Weights of a small GPT-style language model, trained from scratch on English Wikipedia: learned positions, 338M tokens.
MLP neurons of a small language model. Each row is named by its layer, matrix (up: input weights) and neuron, and shows model dimensions 128-191. Each number is 50 + 10 x the weight over its row's rms, rounded and kept within 0 to 99.
After each neuron's rows, "fires after" lists the tokens most often just before its 100 highest values on Wikipedia text that the model never trained on.

L10.up1488:48 51 51 53 45 53 45 61 66 53 54 37 37 48 42 54 50 39 48 45 60 56 55 43 71 39 43 45 60 51 52 47 37 50 37 40 51 62 54 44 62 53 52 40 56 45 48 58 57 37 60 58 42 48 57 45 55 37 80 47 42 39 46 49
fires after: " ", "2", " L", " $", "1"

L8.up569:53 54 43 54 46 53 41 44 51 43 40 51 34 47 45 34 45 48 77 60 71 62 59 39 59 67 42 50 43 48 56 50 52 67 67 45 45 49 50 56 40 40 57 45 45 52 58 34 61 29 62 68 55 43 64 49 48 59 50 34 46 44 38 57
fires after: " ", ","

L8.up345:54 71 65 47 38 63 36 60 44 44 61 49 67 67 46 39 46 53 54 44 45 41 61 45 63 57 33 50 61 35 34 37 56 46 55 42 59 58 34 58 44 39 47 61 54 44 40 60 46 48 44 49 65 55 44 36 47 58 45 38 46 43 41 34
fires after: "1", "8", "2"

L11.up946:63 56 47 67 55 48 49 35 68 41 54 64 61 49 49 45 39 64 33 26 52 56 48 30 39 42 32 42 48 54 48 65 40 59 47 43 54 37 61 46 49 61 74 37 52 64 50 47 43 49 61 39 50 55 70 55 50 62 31 37 41 54 57 58
fires after: " |", ":", " the", "i", ",", " to"

L11.up1439:41 37 37 52 60 48 41 50 59 47 33 57 50 40 52 37 48 54 68 54 37 33 65 53 53 65 47 53 50 57 42 43 50 52 45 39 44 61 51 47 50 55 47 47 45 55 45 42 56 55 68 44 60 63 53 47 53 42 45 48 54 53 50 48
fires after: "0"

L11.up967:60 50 42 34 40 52 58 39 48 52 72 54 47 68 59 44 51 70 29 38 45 40 69 55 44 55 42 46 47 47 61 36 55 39 75 40 66 52 53 63 50 37 39 46 42 47 51 36 48 56 49 64 24 51 55 43 47 41 47 33 57 40 47 42
fires after: " |", " the", ":", "|", " No"

L10.up434:58 41 37 53 52 50 61 46 66 37 30 41 70 58 39 32 61 40 60 16 37 38 60 54 41 49 60 69 54 47 49 46 52 39 54 56 30 66 50 65 49 48 47 67 40 63 66 43 51 64 45 46 70 47 53 44 57 41 61 31 52 39 54 49
fires after: "0", " ", "9", "–"

L11.up1291:36 34 42 56 54 56 52 34 41 50 51 56 38 58 43 46 44 57 52 54 36 53 67 43 59 63 33 53 52 62 46 40 51 49 27 35 55 56 51 64 47 57 51 49 34 37 61 45 32 60 41 62 45 50 40 59 55 53 40 55 56 54 35 37
fires after: "0", "1", "2", "3", " |"

L10.up66:64 63 58 42 57 60 53 49 62 51 41 56 56 48 66 43 48 51 35 54 51 31 57 58 60 46 52 64 50 34 48 40 51 48 64 39 56 43 47 63 64 50 55 60 32 48 56 63 48 49 51 43 47 53 56 33 67 55 35 43 33 43 68 43
fires after: " ", "2", "9", "1"

L10.up613:57 60 43 45 66 36 44 62 66 52 57 50 59 42 40 50 44 37 29 69 40 61 37 52 48 51 49 45 33 40 38 46 43 44 44 57 49 46 55 50 57 44 50 51 58 45 50 62 54 45 61 53 40 65 36 63 52 35 54 55 63 51 53 56
fires after: "1", " on", ":", " |", "te"

L8.up592:67 52 69 53 44 53 67 36 59 53 53 49 61 48 44 49 51 56 25 59 52 47 48 64 45 59 56 48 42 48 54 51 58 59 50 44 53 67 48 41 74 57 50 60 37 50 55 59 48 48 58 47 34 59 38 56 37 53 42 72 50 64 57 45
fires after: " ", "1", "2", " January", " October"

L10.up1475:47 57 76 69 56 53 49 43 33 50 66 59 69 44 61 38 51 69 57 43 56 36 44 42 47 45 39 60 55 45 53 59 49 52 55 49 52 39 67 57 37 46 38 42 47 53 56 44 39 51 46 34 56 55 71 67 46 62 60 54 43 56 45 25
fires after: " ", ",", " (", " as", " FRA", " |"

L10.up577:62 44 60 34 39 56 49 61 65 41 46 60 37 50 49 38 41 45 61 45 46 44 50 70 55 42 48 43 51 50 62 29 62 63 62 33 53 49 47 47 43 54 59 45 27 57 52 50 57 50 60 44 63 55 65 53 54 54 37 69 38 68 48 50
fires after: " ", "0", " ("

L10.up1482:45 65 43 27 55 49 70 53 58 52 56 54 66 50 61 48 56 53 43 53 53 29 48 53 48 53 47 48 44 58 44 40 49 45 73 50 50 40 56 46 61 53 54 47 62 48 49 42 41 55 44 51 27 48 51 44 46 48 44 38 57 46 58 63
fires after: " |", " the", " has", " of", "|"

L8.up527:54 57 42 62 45 77 48 70 65 57 49 47 49 35 39 52 49 64 57 54 46 54 54 27 38 61 59 30 36 51 63 51 58 50 52 39 59 51 29 43 55 59 46 42 41 56 52 59 55 36 74 51 49 50 51 68 57 49 49 34 50 42 53 49
fires after: " ", "0", " $", "1", "2"

L8.up1216:52 67 52 33 54 55 44 47 50 35 54 32 45 56 52 52 66 51 69 47 45 53 57 48 70 51 48 28 39 37 52 43 46 45 53 52 47 45 62 46 45 32 41 60 56 53 48 33 60 39 56 60 53 60 51 54 44 49 47 41 30 49 40 44
fires after: "1", " a", "2", " an", " "

L8.up719:29 46 38 60 40 52 48 54 65 54 37 61 44 29 56 55 72 34 63 48 62 41 68 71 32 49 64 51 58 41 43 43 57 42 60 34 42 58 52 30 82 59 43 72 40 42 52 49 57 38 60 49 49 52 42 51 59 40 63 53 54 68 55 66
fires after: " ", " |", "0", " the", "1"

L8.up389:44 44 34 68 56 59 51 39 46 43 55 53 57 54 62 50 60 54 54 56 41 48 51 44 56 59 42 53 70 59 60 58 47 55 45 53 52 50 63 57 47 55 53 52 56 55 50 63 35 48 80 64 52 41 39 36 40 69 55 51 57 35 34 38
fires after: " in", " to", " including", "2", " for"

L10.up1197:51 55 52 56 50 63 67 49 61 50 58 42 37 44 56 50 40 54 63 36 52 51 41 50 40 39 56 28 26 50 43 44 39 57 62 39 55 48 74 68 71 49 52 46 62 66 45 51 45 44 64 49 38 53 50 27 40 54 57 31 50 58 48 59
fires after: " |", " /", ":"

L11.up1691:45 56 45 41 70 68 42 29 50 52 32 37 51 67 46 25 47 63 62 68 49 36 37 50 48 56 46 30 46 45 39 50 37 47 42 32 45 56 61 39 57 41 66 48 58 49 60 43 47 29 44 58 56 53 54 56 64 69 40 49 57 38 52 42
fires after: "0", "1", "9", "8", ",", " "

L8.up413:61 55 44 56 46 55 38 41 75 50 45 51 45 47 37 50 48 52 66 54 49 47 64 62 53 47 49 29 64 59 42 53 73 46 56 44 61 32 50 68 45 43 58 58 54 53 50 52 44 46 26 38 45 47 49 42 44 60 46 39 37 35 46 39
fires after: " ", "2", "0", "-"

L10.up551:70 46 62 46 50 61 66 46 37 40 56 46 62 58 43 28 57 58 41 46 50 45 59 55 52 48 39 38 39 42 38 39 41 39 57 43 63 42 52 44 53 51 57 45 46 55 53 63 65 47 49 66 22 47 52 52 47 88 50 53 52 36 44 45
fires after: "\n", "1", ":"

L8.up1576:55 52 49 47 53 46 57 52 66 57 50 48 56 34 49 44 50 67 40 64 51 38 40 49 48 45 45 50 43 41 41 46 52 62 71 25 43 49 54 56 65 61 56 45 45 45 60 47 57 50 58 57 46 61 42 69 57 34 51 34 37 60 66 39
fires after: " ", "1", ":", ","

L11.up1278:60 51 48 54 52 53 58 36 57 40 35 53 35 49 62 51 53 58 44 37 52 64 42 37 53 60 52 57 28 45 60 67 44 60 39 50 64 53 52 42 57 52 43 45 50 45 40 44 36 43 76 54 44 47 58 28 49 53 40 39 34 27 63 44
fires after: " |", "0", "|", ",", " &", " "

L11.up163:46 49 46 67 48 33 30 45 59 47 54 38 64 57 60 39 49 58 53 55 46 32 60 52 51 52 50 56 45 40 47 52 58 56 35 83 35 56 60 37 50 40 41 43 62 50 56 61 68 60 47 51 55 56 49 52 55 45 56 41 56 60 48 42
fires after: " ", " ("

L10.up475:48 44 44 60 54 46 53 56 46 56 29 56 44 47 45 38 54 55 55 50 25 46 50 50 57 63 47 45 56 43 56 35 44 53 53 47 54 63 48 46 51 38 38 47 51 46 39 57 67 41 64 47 55 44 39 28 39 44 53 58 50 27 44 63
fires after: ")", " /", "0", " |", "1"

L11.up215:63 32 52 59 41 45 44 54 48 36 59 59 48 56 52 57 59 59 53 38 49 49 43 46 46 54 60 46 22 62 44 56 52 48 44 44 37 39 50 33 73 55 38 52 46 39 55 58 40 45 81 44 57 43 45 51 42 55 61 44 42 51 38 50
fires after: ".", " ", ":", " /", " |"

L11.up367:60 63 58 63 47 45 63 65 42 48 58 40 63 27 49 41 47 57 47 55 48 50 74 43 45 52 41 45 47 39 40 45 43 62 46 34 55 60 38 50 47 56 43 49 47 38 48 63 51 52 57 43 33 57 57 49 42 31 53 58 48 56 39 60
fires after: " ", " ("

L8.up1380:54 56 49 47 48 44 50 42 50 68 35 52 46 35 46 67 62 46 45 62 56 45 40 64 50 53 57 44 46 34 55 51 48 37 52 62 40 57 46 61 34 61 49 56 48 45 56 46 63 59 60 55 46 65 47 46 50 51 40 60 55 58 47 62
fires after: "1", "-", " C", "8", " G", "C"

L10.up417:44 61 46 47 46 53 49 56 59 52 40 56 61 59 57 58 39 27 60 51 64 58 63 41 64 28 55 37 61 46 31 64 73 47 50 54 38 31 54 66 35 44 60 60 55 49 41 43 35 55 63 50 56 39 55 70 42 59 44 41 24 55 51 45
fires after: " ", "1", "–"

L8.up470:45 48 49 59 43 59 51 42 58 46 38 44 57 56 54 23 57 52 55 44 56 58 51 55 42 57 35 67 59 50 67 35 47 49 74 58 41 57 51 45 42 50 46 34 52 61 51 45 44 63 59 52 60 55 53 54 46 56 51 37 57 61 47 49
fires after: ",", " and", " to", " ", "ly"

L11.up1157:40 56 48 51 40 56 38 49 37 34 49 61 49 38 54 52 61 50 40 52 41 48 42 62 47 49 35 38 45 44 55 36 40 53 49 46 54 58 47 43 47 52 38 57 47 61 52 40 60 44 41 47 60 49 60 47 47 50 55 53 42 51 24 61
fires after: "2", " (", "\n", " \"", "-"

L11.up969:43 47 48 61 51 54 75 47 42 38 50 61 43 58 51 41 55 53 54 60 45 50 46 33 56 57 54 58 55 28 46 37 51 49 59 32 52 50 63 54 77 66 62 30 47 61 47 57 57 52 62 41 57 55 49 56 57 36 48 42 53 41 45 40
fires after: " ", "1", "2", "4", "6", "8"

L10.up177:50 48 56 44 49 54 43 59 60 59 37 33 47 52 47 50 60 32 55 59 54 49 54 43 64 35 47 32 42 52 46 40 55 65 39 53 48 45 54 39 59 40 61 65 47 53 37 44 50 42 41 50 41 66 48 45 49 61 55 45 40 43 55 46
fires after: "0", " ", "–"

L11.up1261:50 42 66 51 34 52 46 54 52 47 56 54 40 42 54 50 39 46 39 47 45 58 46 56 42 53 36 54 59 31 40 38 63 48 54 29 57 48 42 52 49 81 52 46 45 46 39 55 73 52 49 54 53 51 59 71 39 46 49 33 35 49 31 44
fires after: " ", "\n", "2", " ("

L11.up899:52 61 66 56 44 47 31 40 45 49 55 51 60 51 37 46 58 43 36 33 40 36 71 39 45 44 48 48 55 44 48 30 55 43 48 48 61 43 67 42 39 50 55 42 58 59 64 53 55 54 46 54 54 45 48 50 51 43 34 45 56 53 44 31
fires after: " ", "7", " the", " a", " (", "8"

L8.up481:56 57 38 44 60 49 37 55 56 59 56 63 39 51 39 82 58 46 54 45 52 50 51 43 45 67 56 45 20 46 45 69 58 40 51 52 45 39 56 54 58 47 44 40 67 51 49 61 65 36 61 51 53 44 45 35 49 41 46 46 59 44 53 60
fires after: " /", " |", " Win", " Hot"

L8.up1774:48 50 55 31 48 43 35 44 46 66 41 44 55 51 54 49 73 48 53 52 48 58 64 52 53 48 55 56 48 62 45 35 59 50 49 43 55 47 50 55 56 46 56 67 45 52 42 50 53 53 53 49 56 48 41 36 53 43 41 30 53 60 45 49
fires after: " ", " me", "0", "-", " D"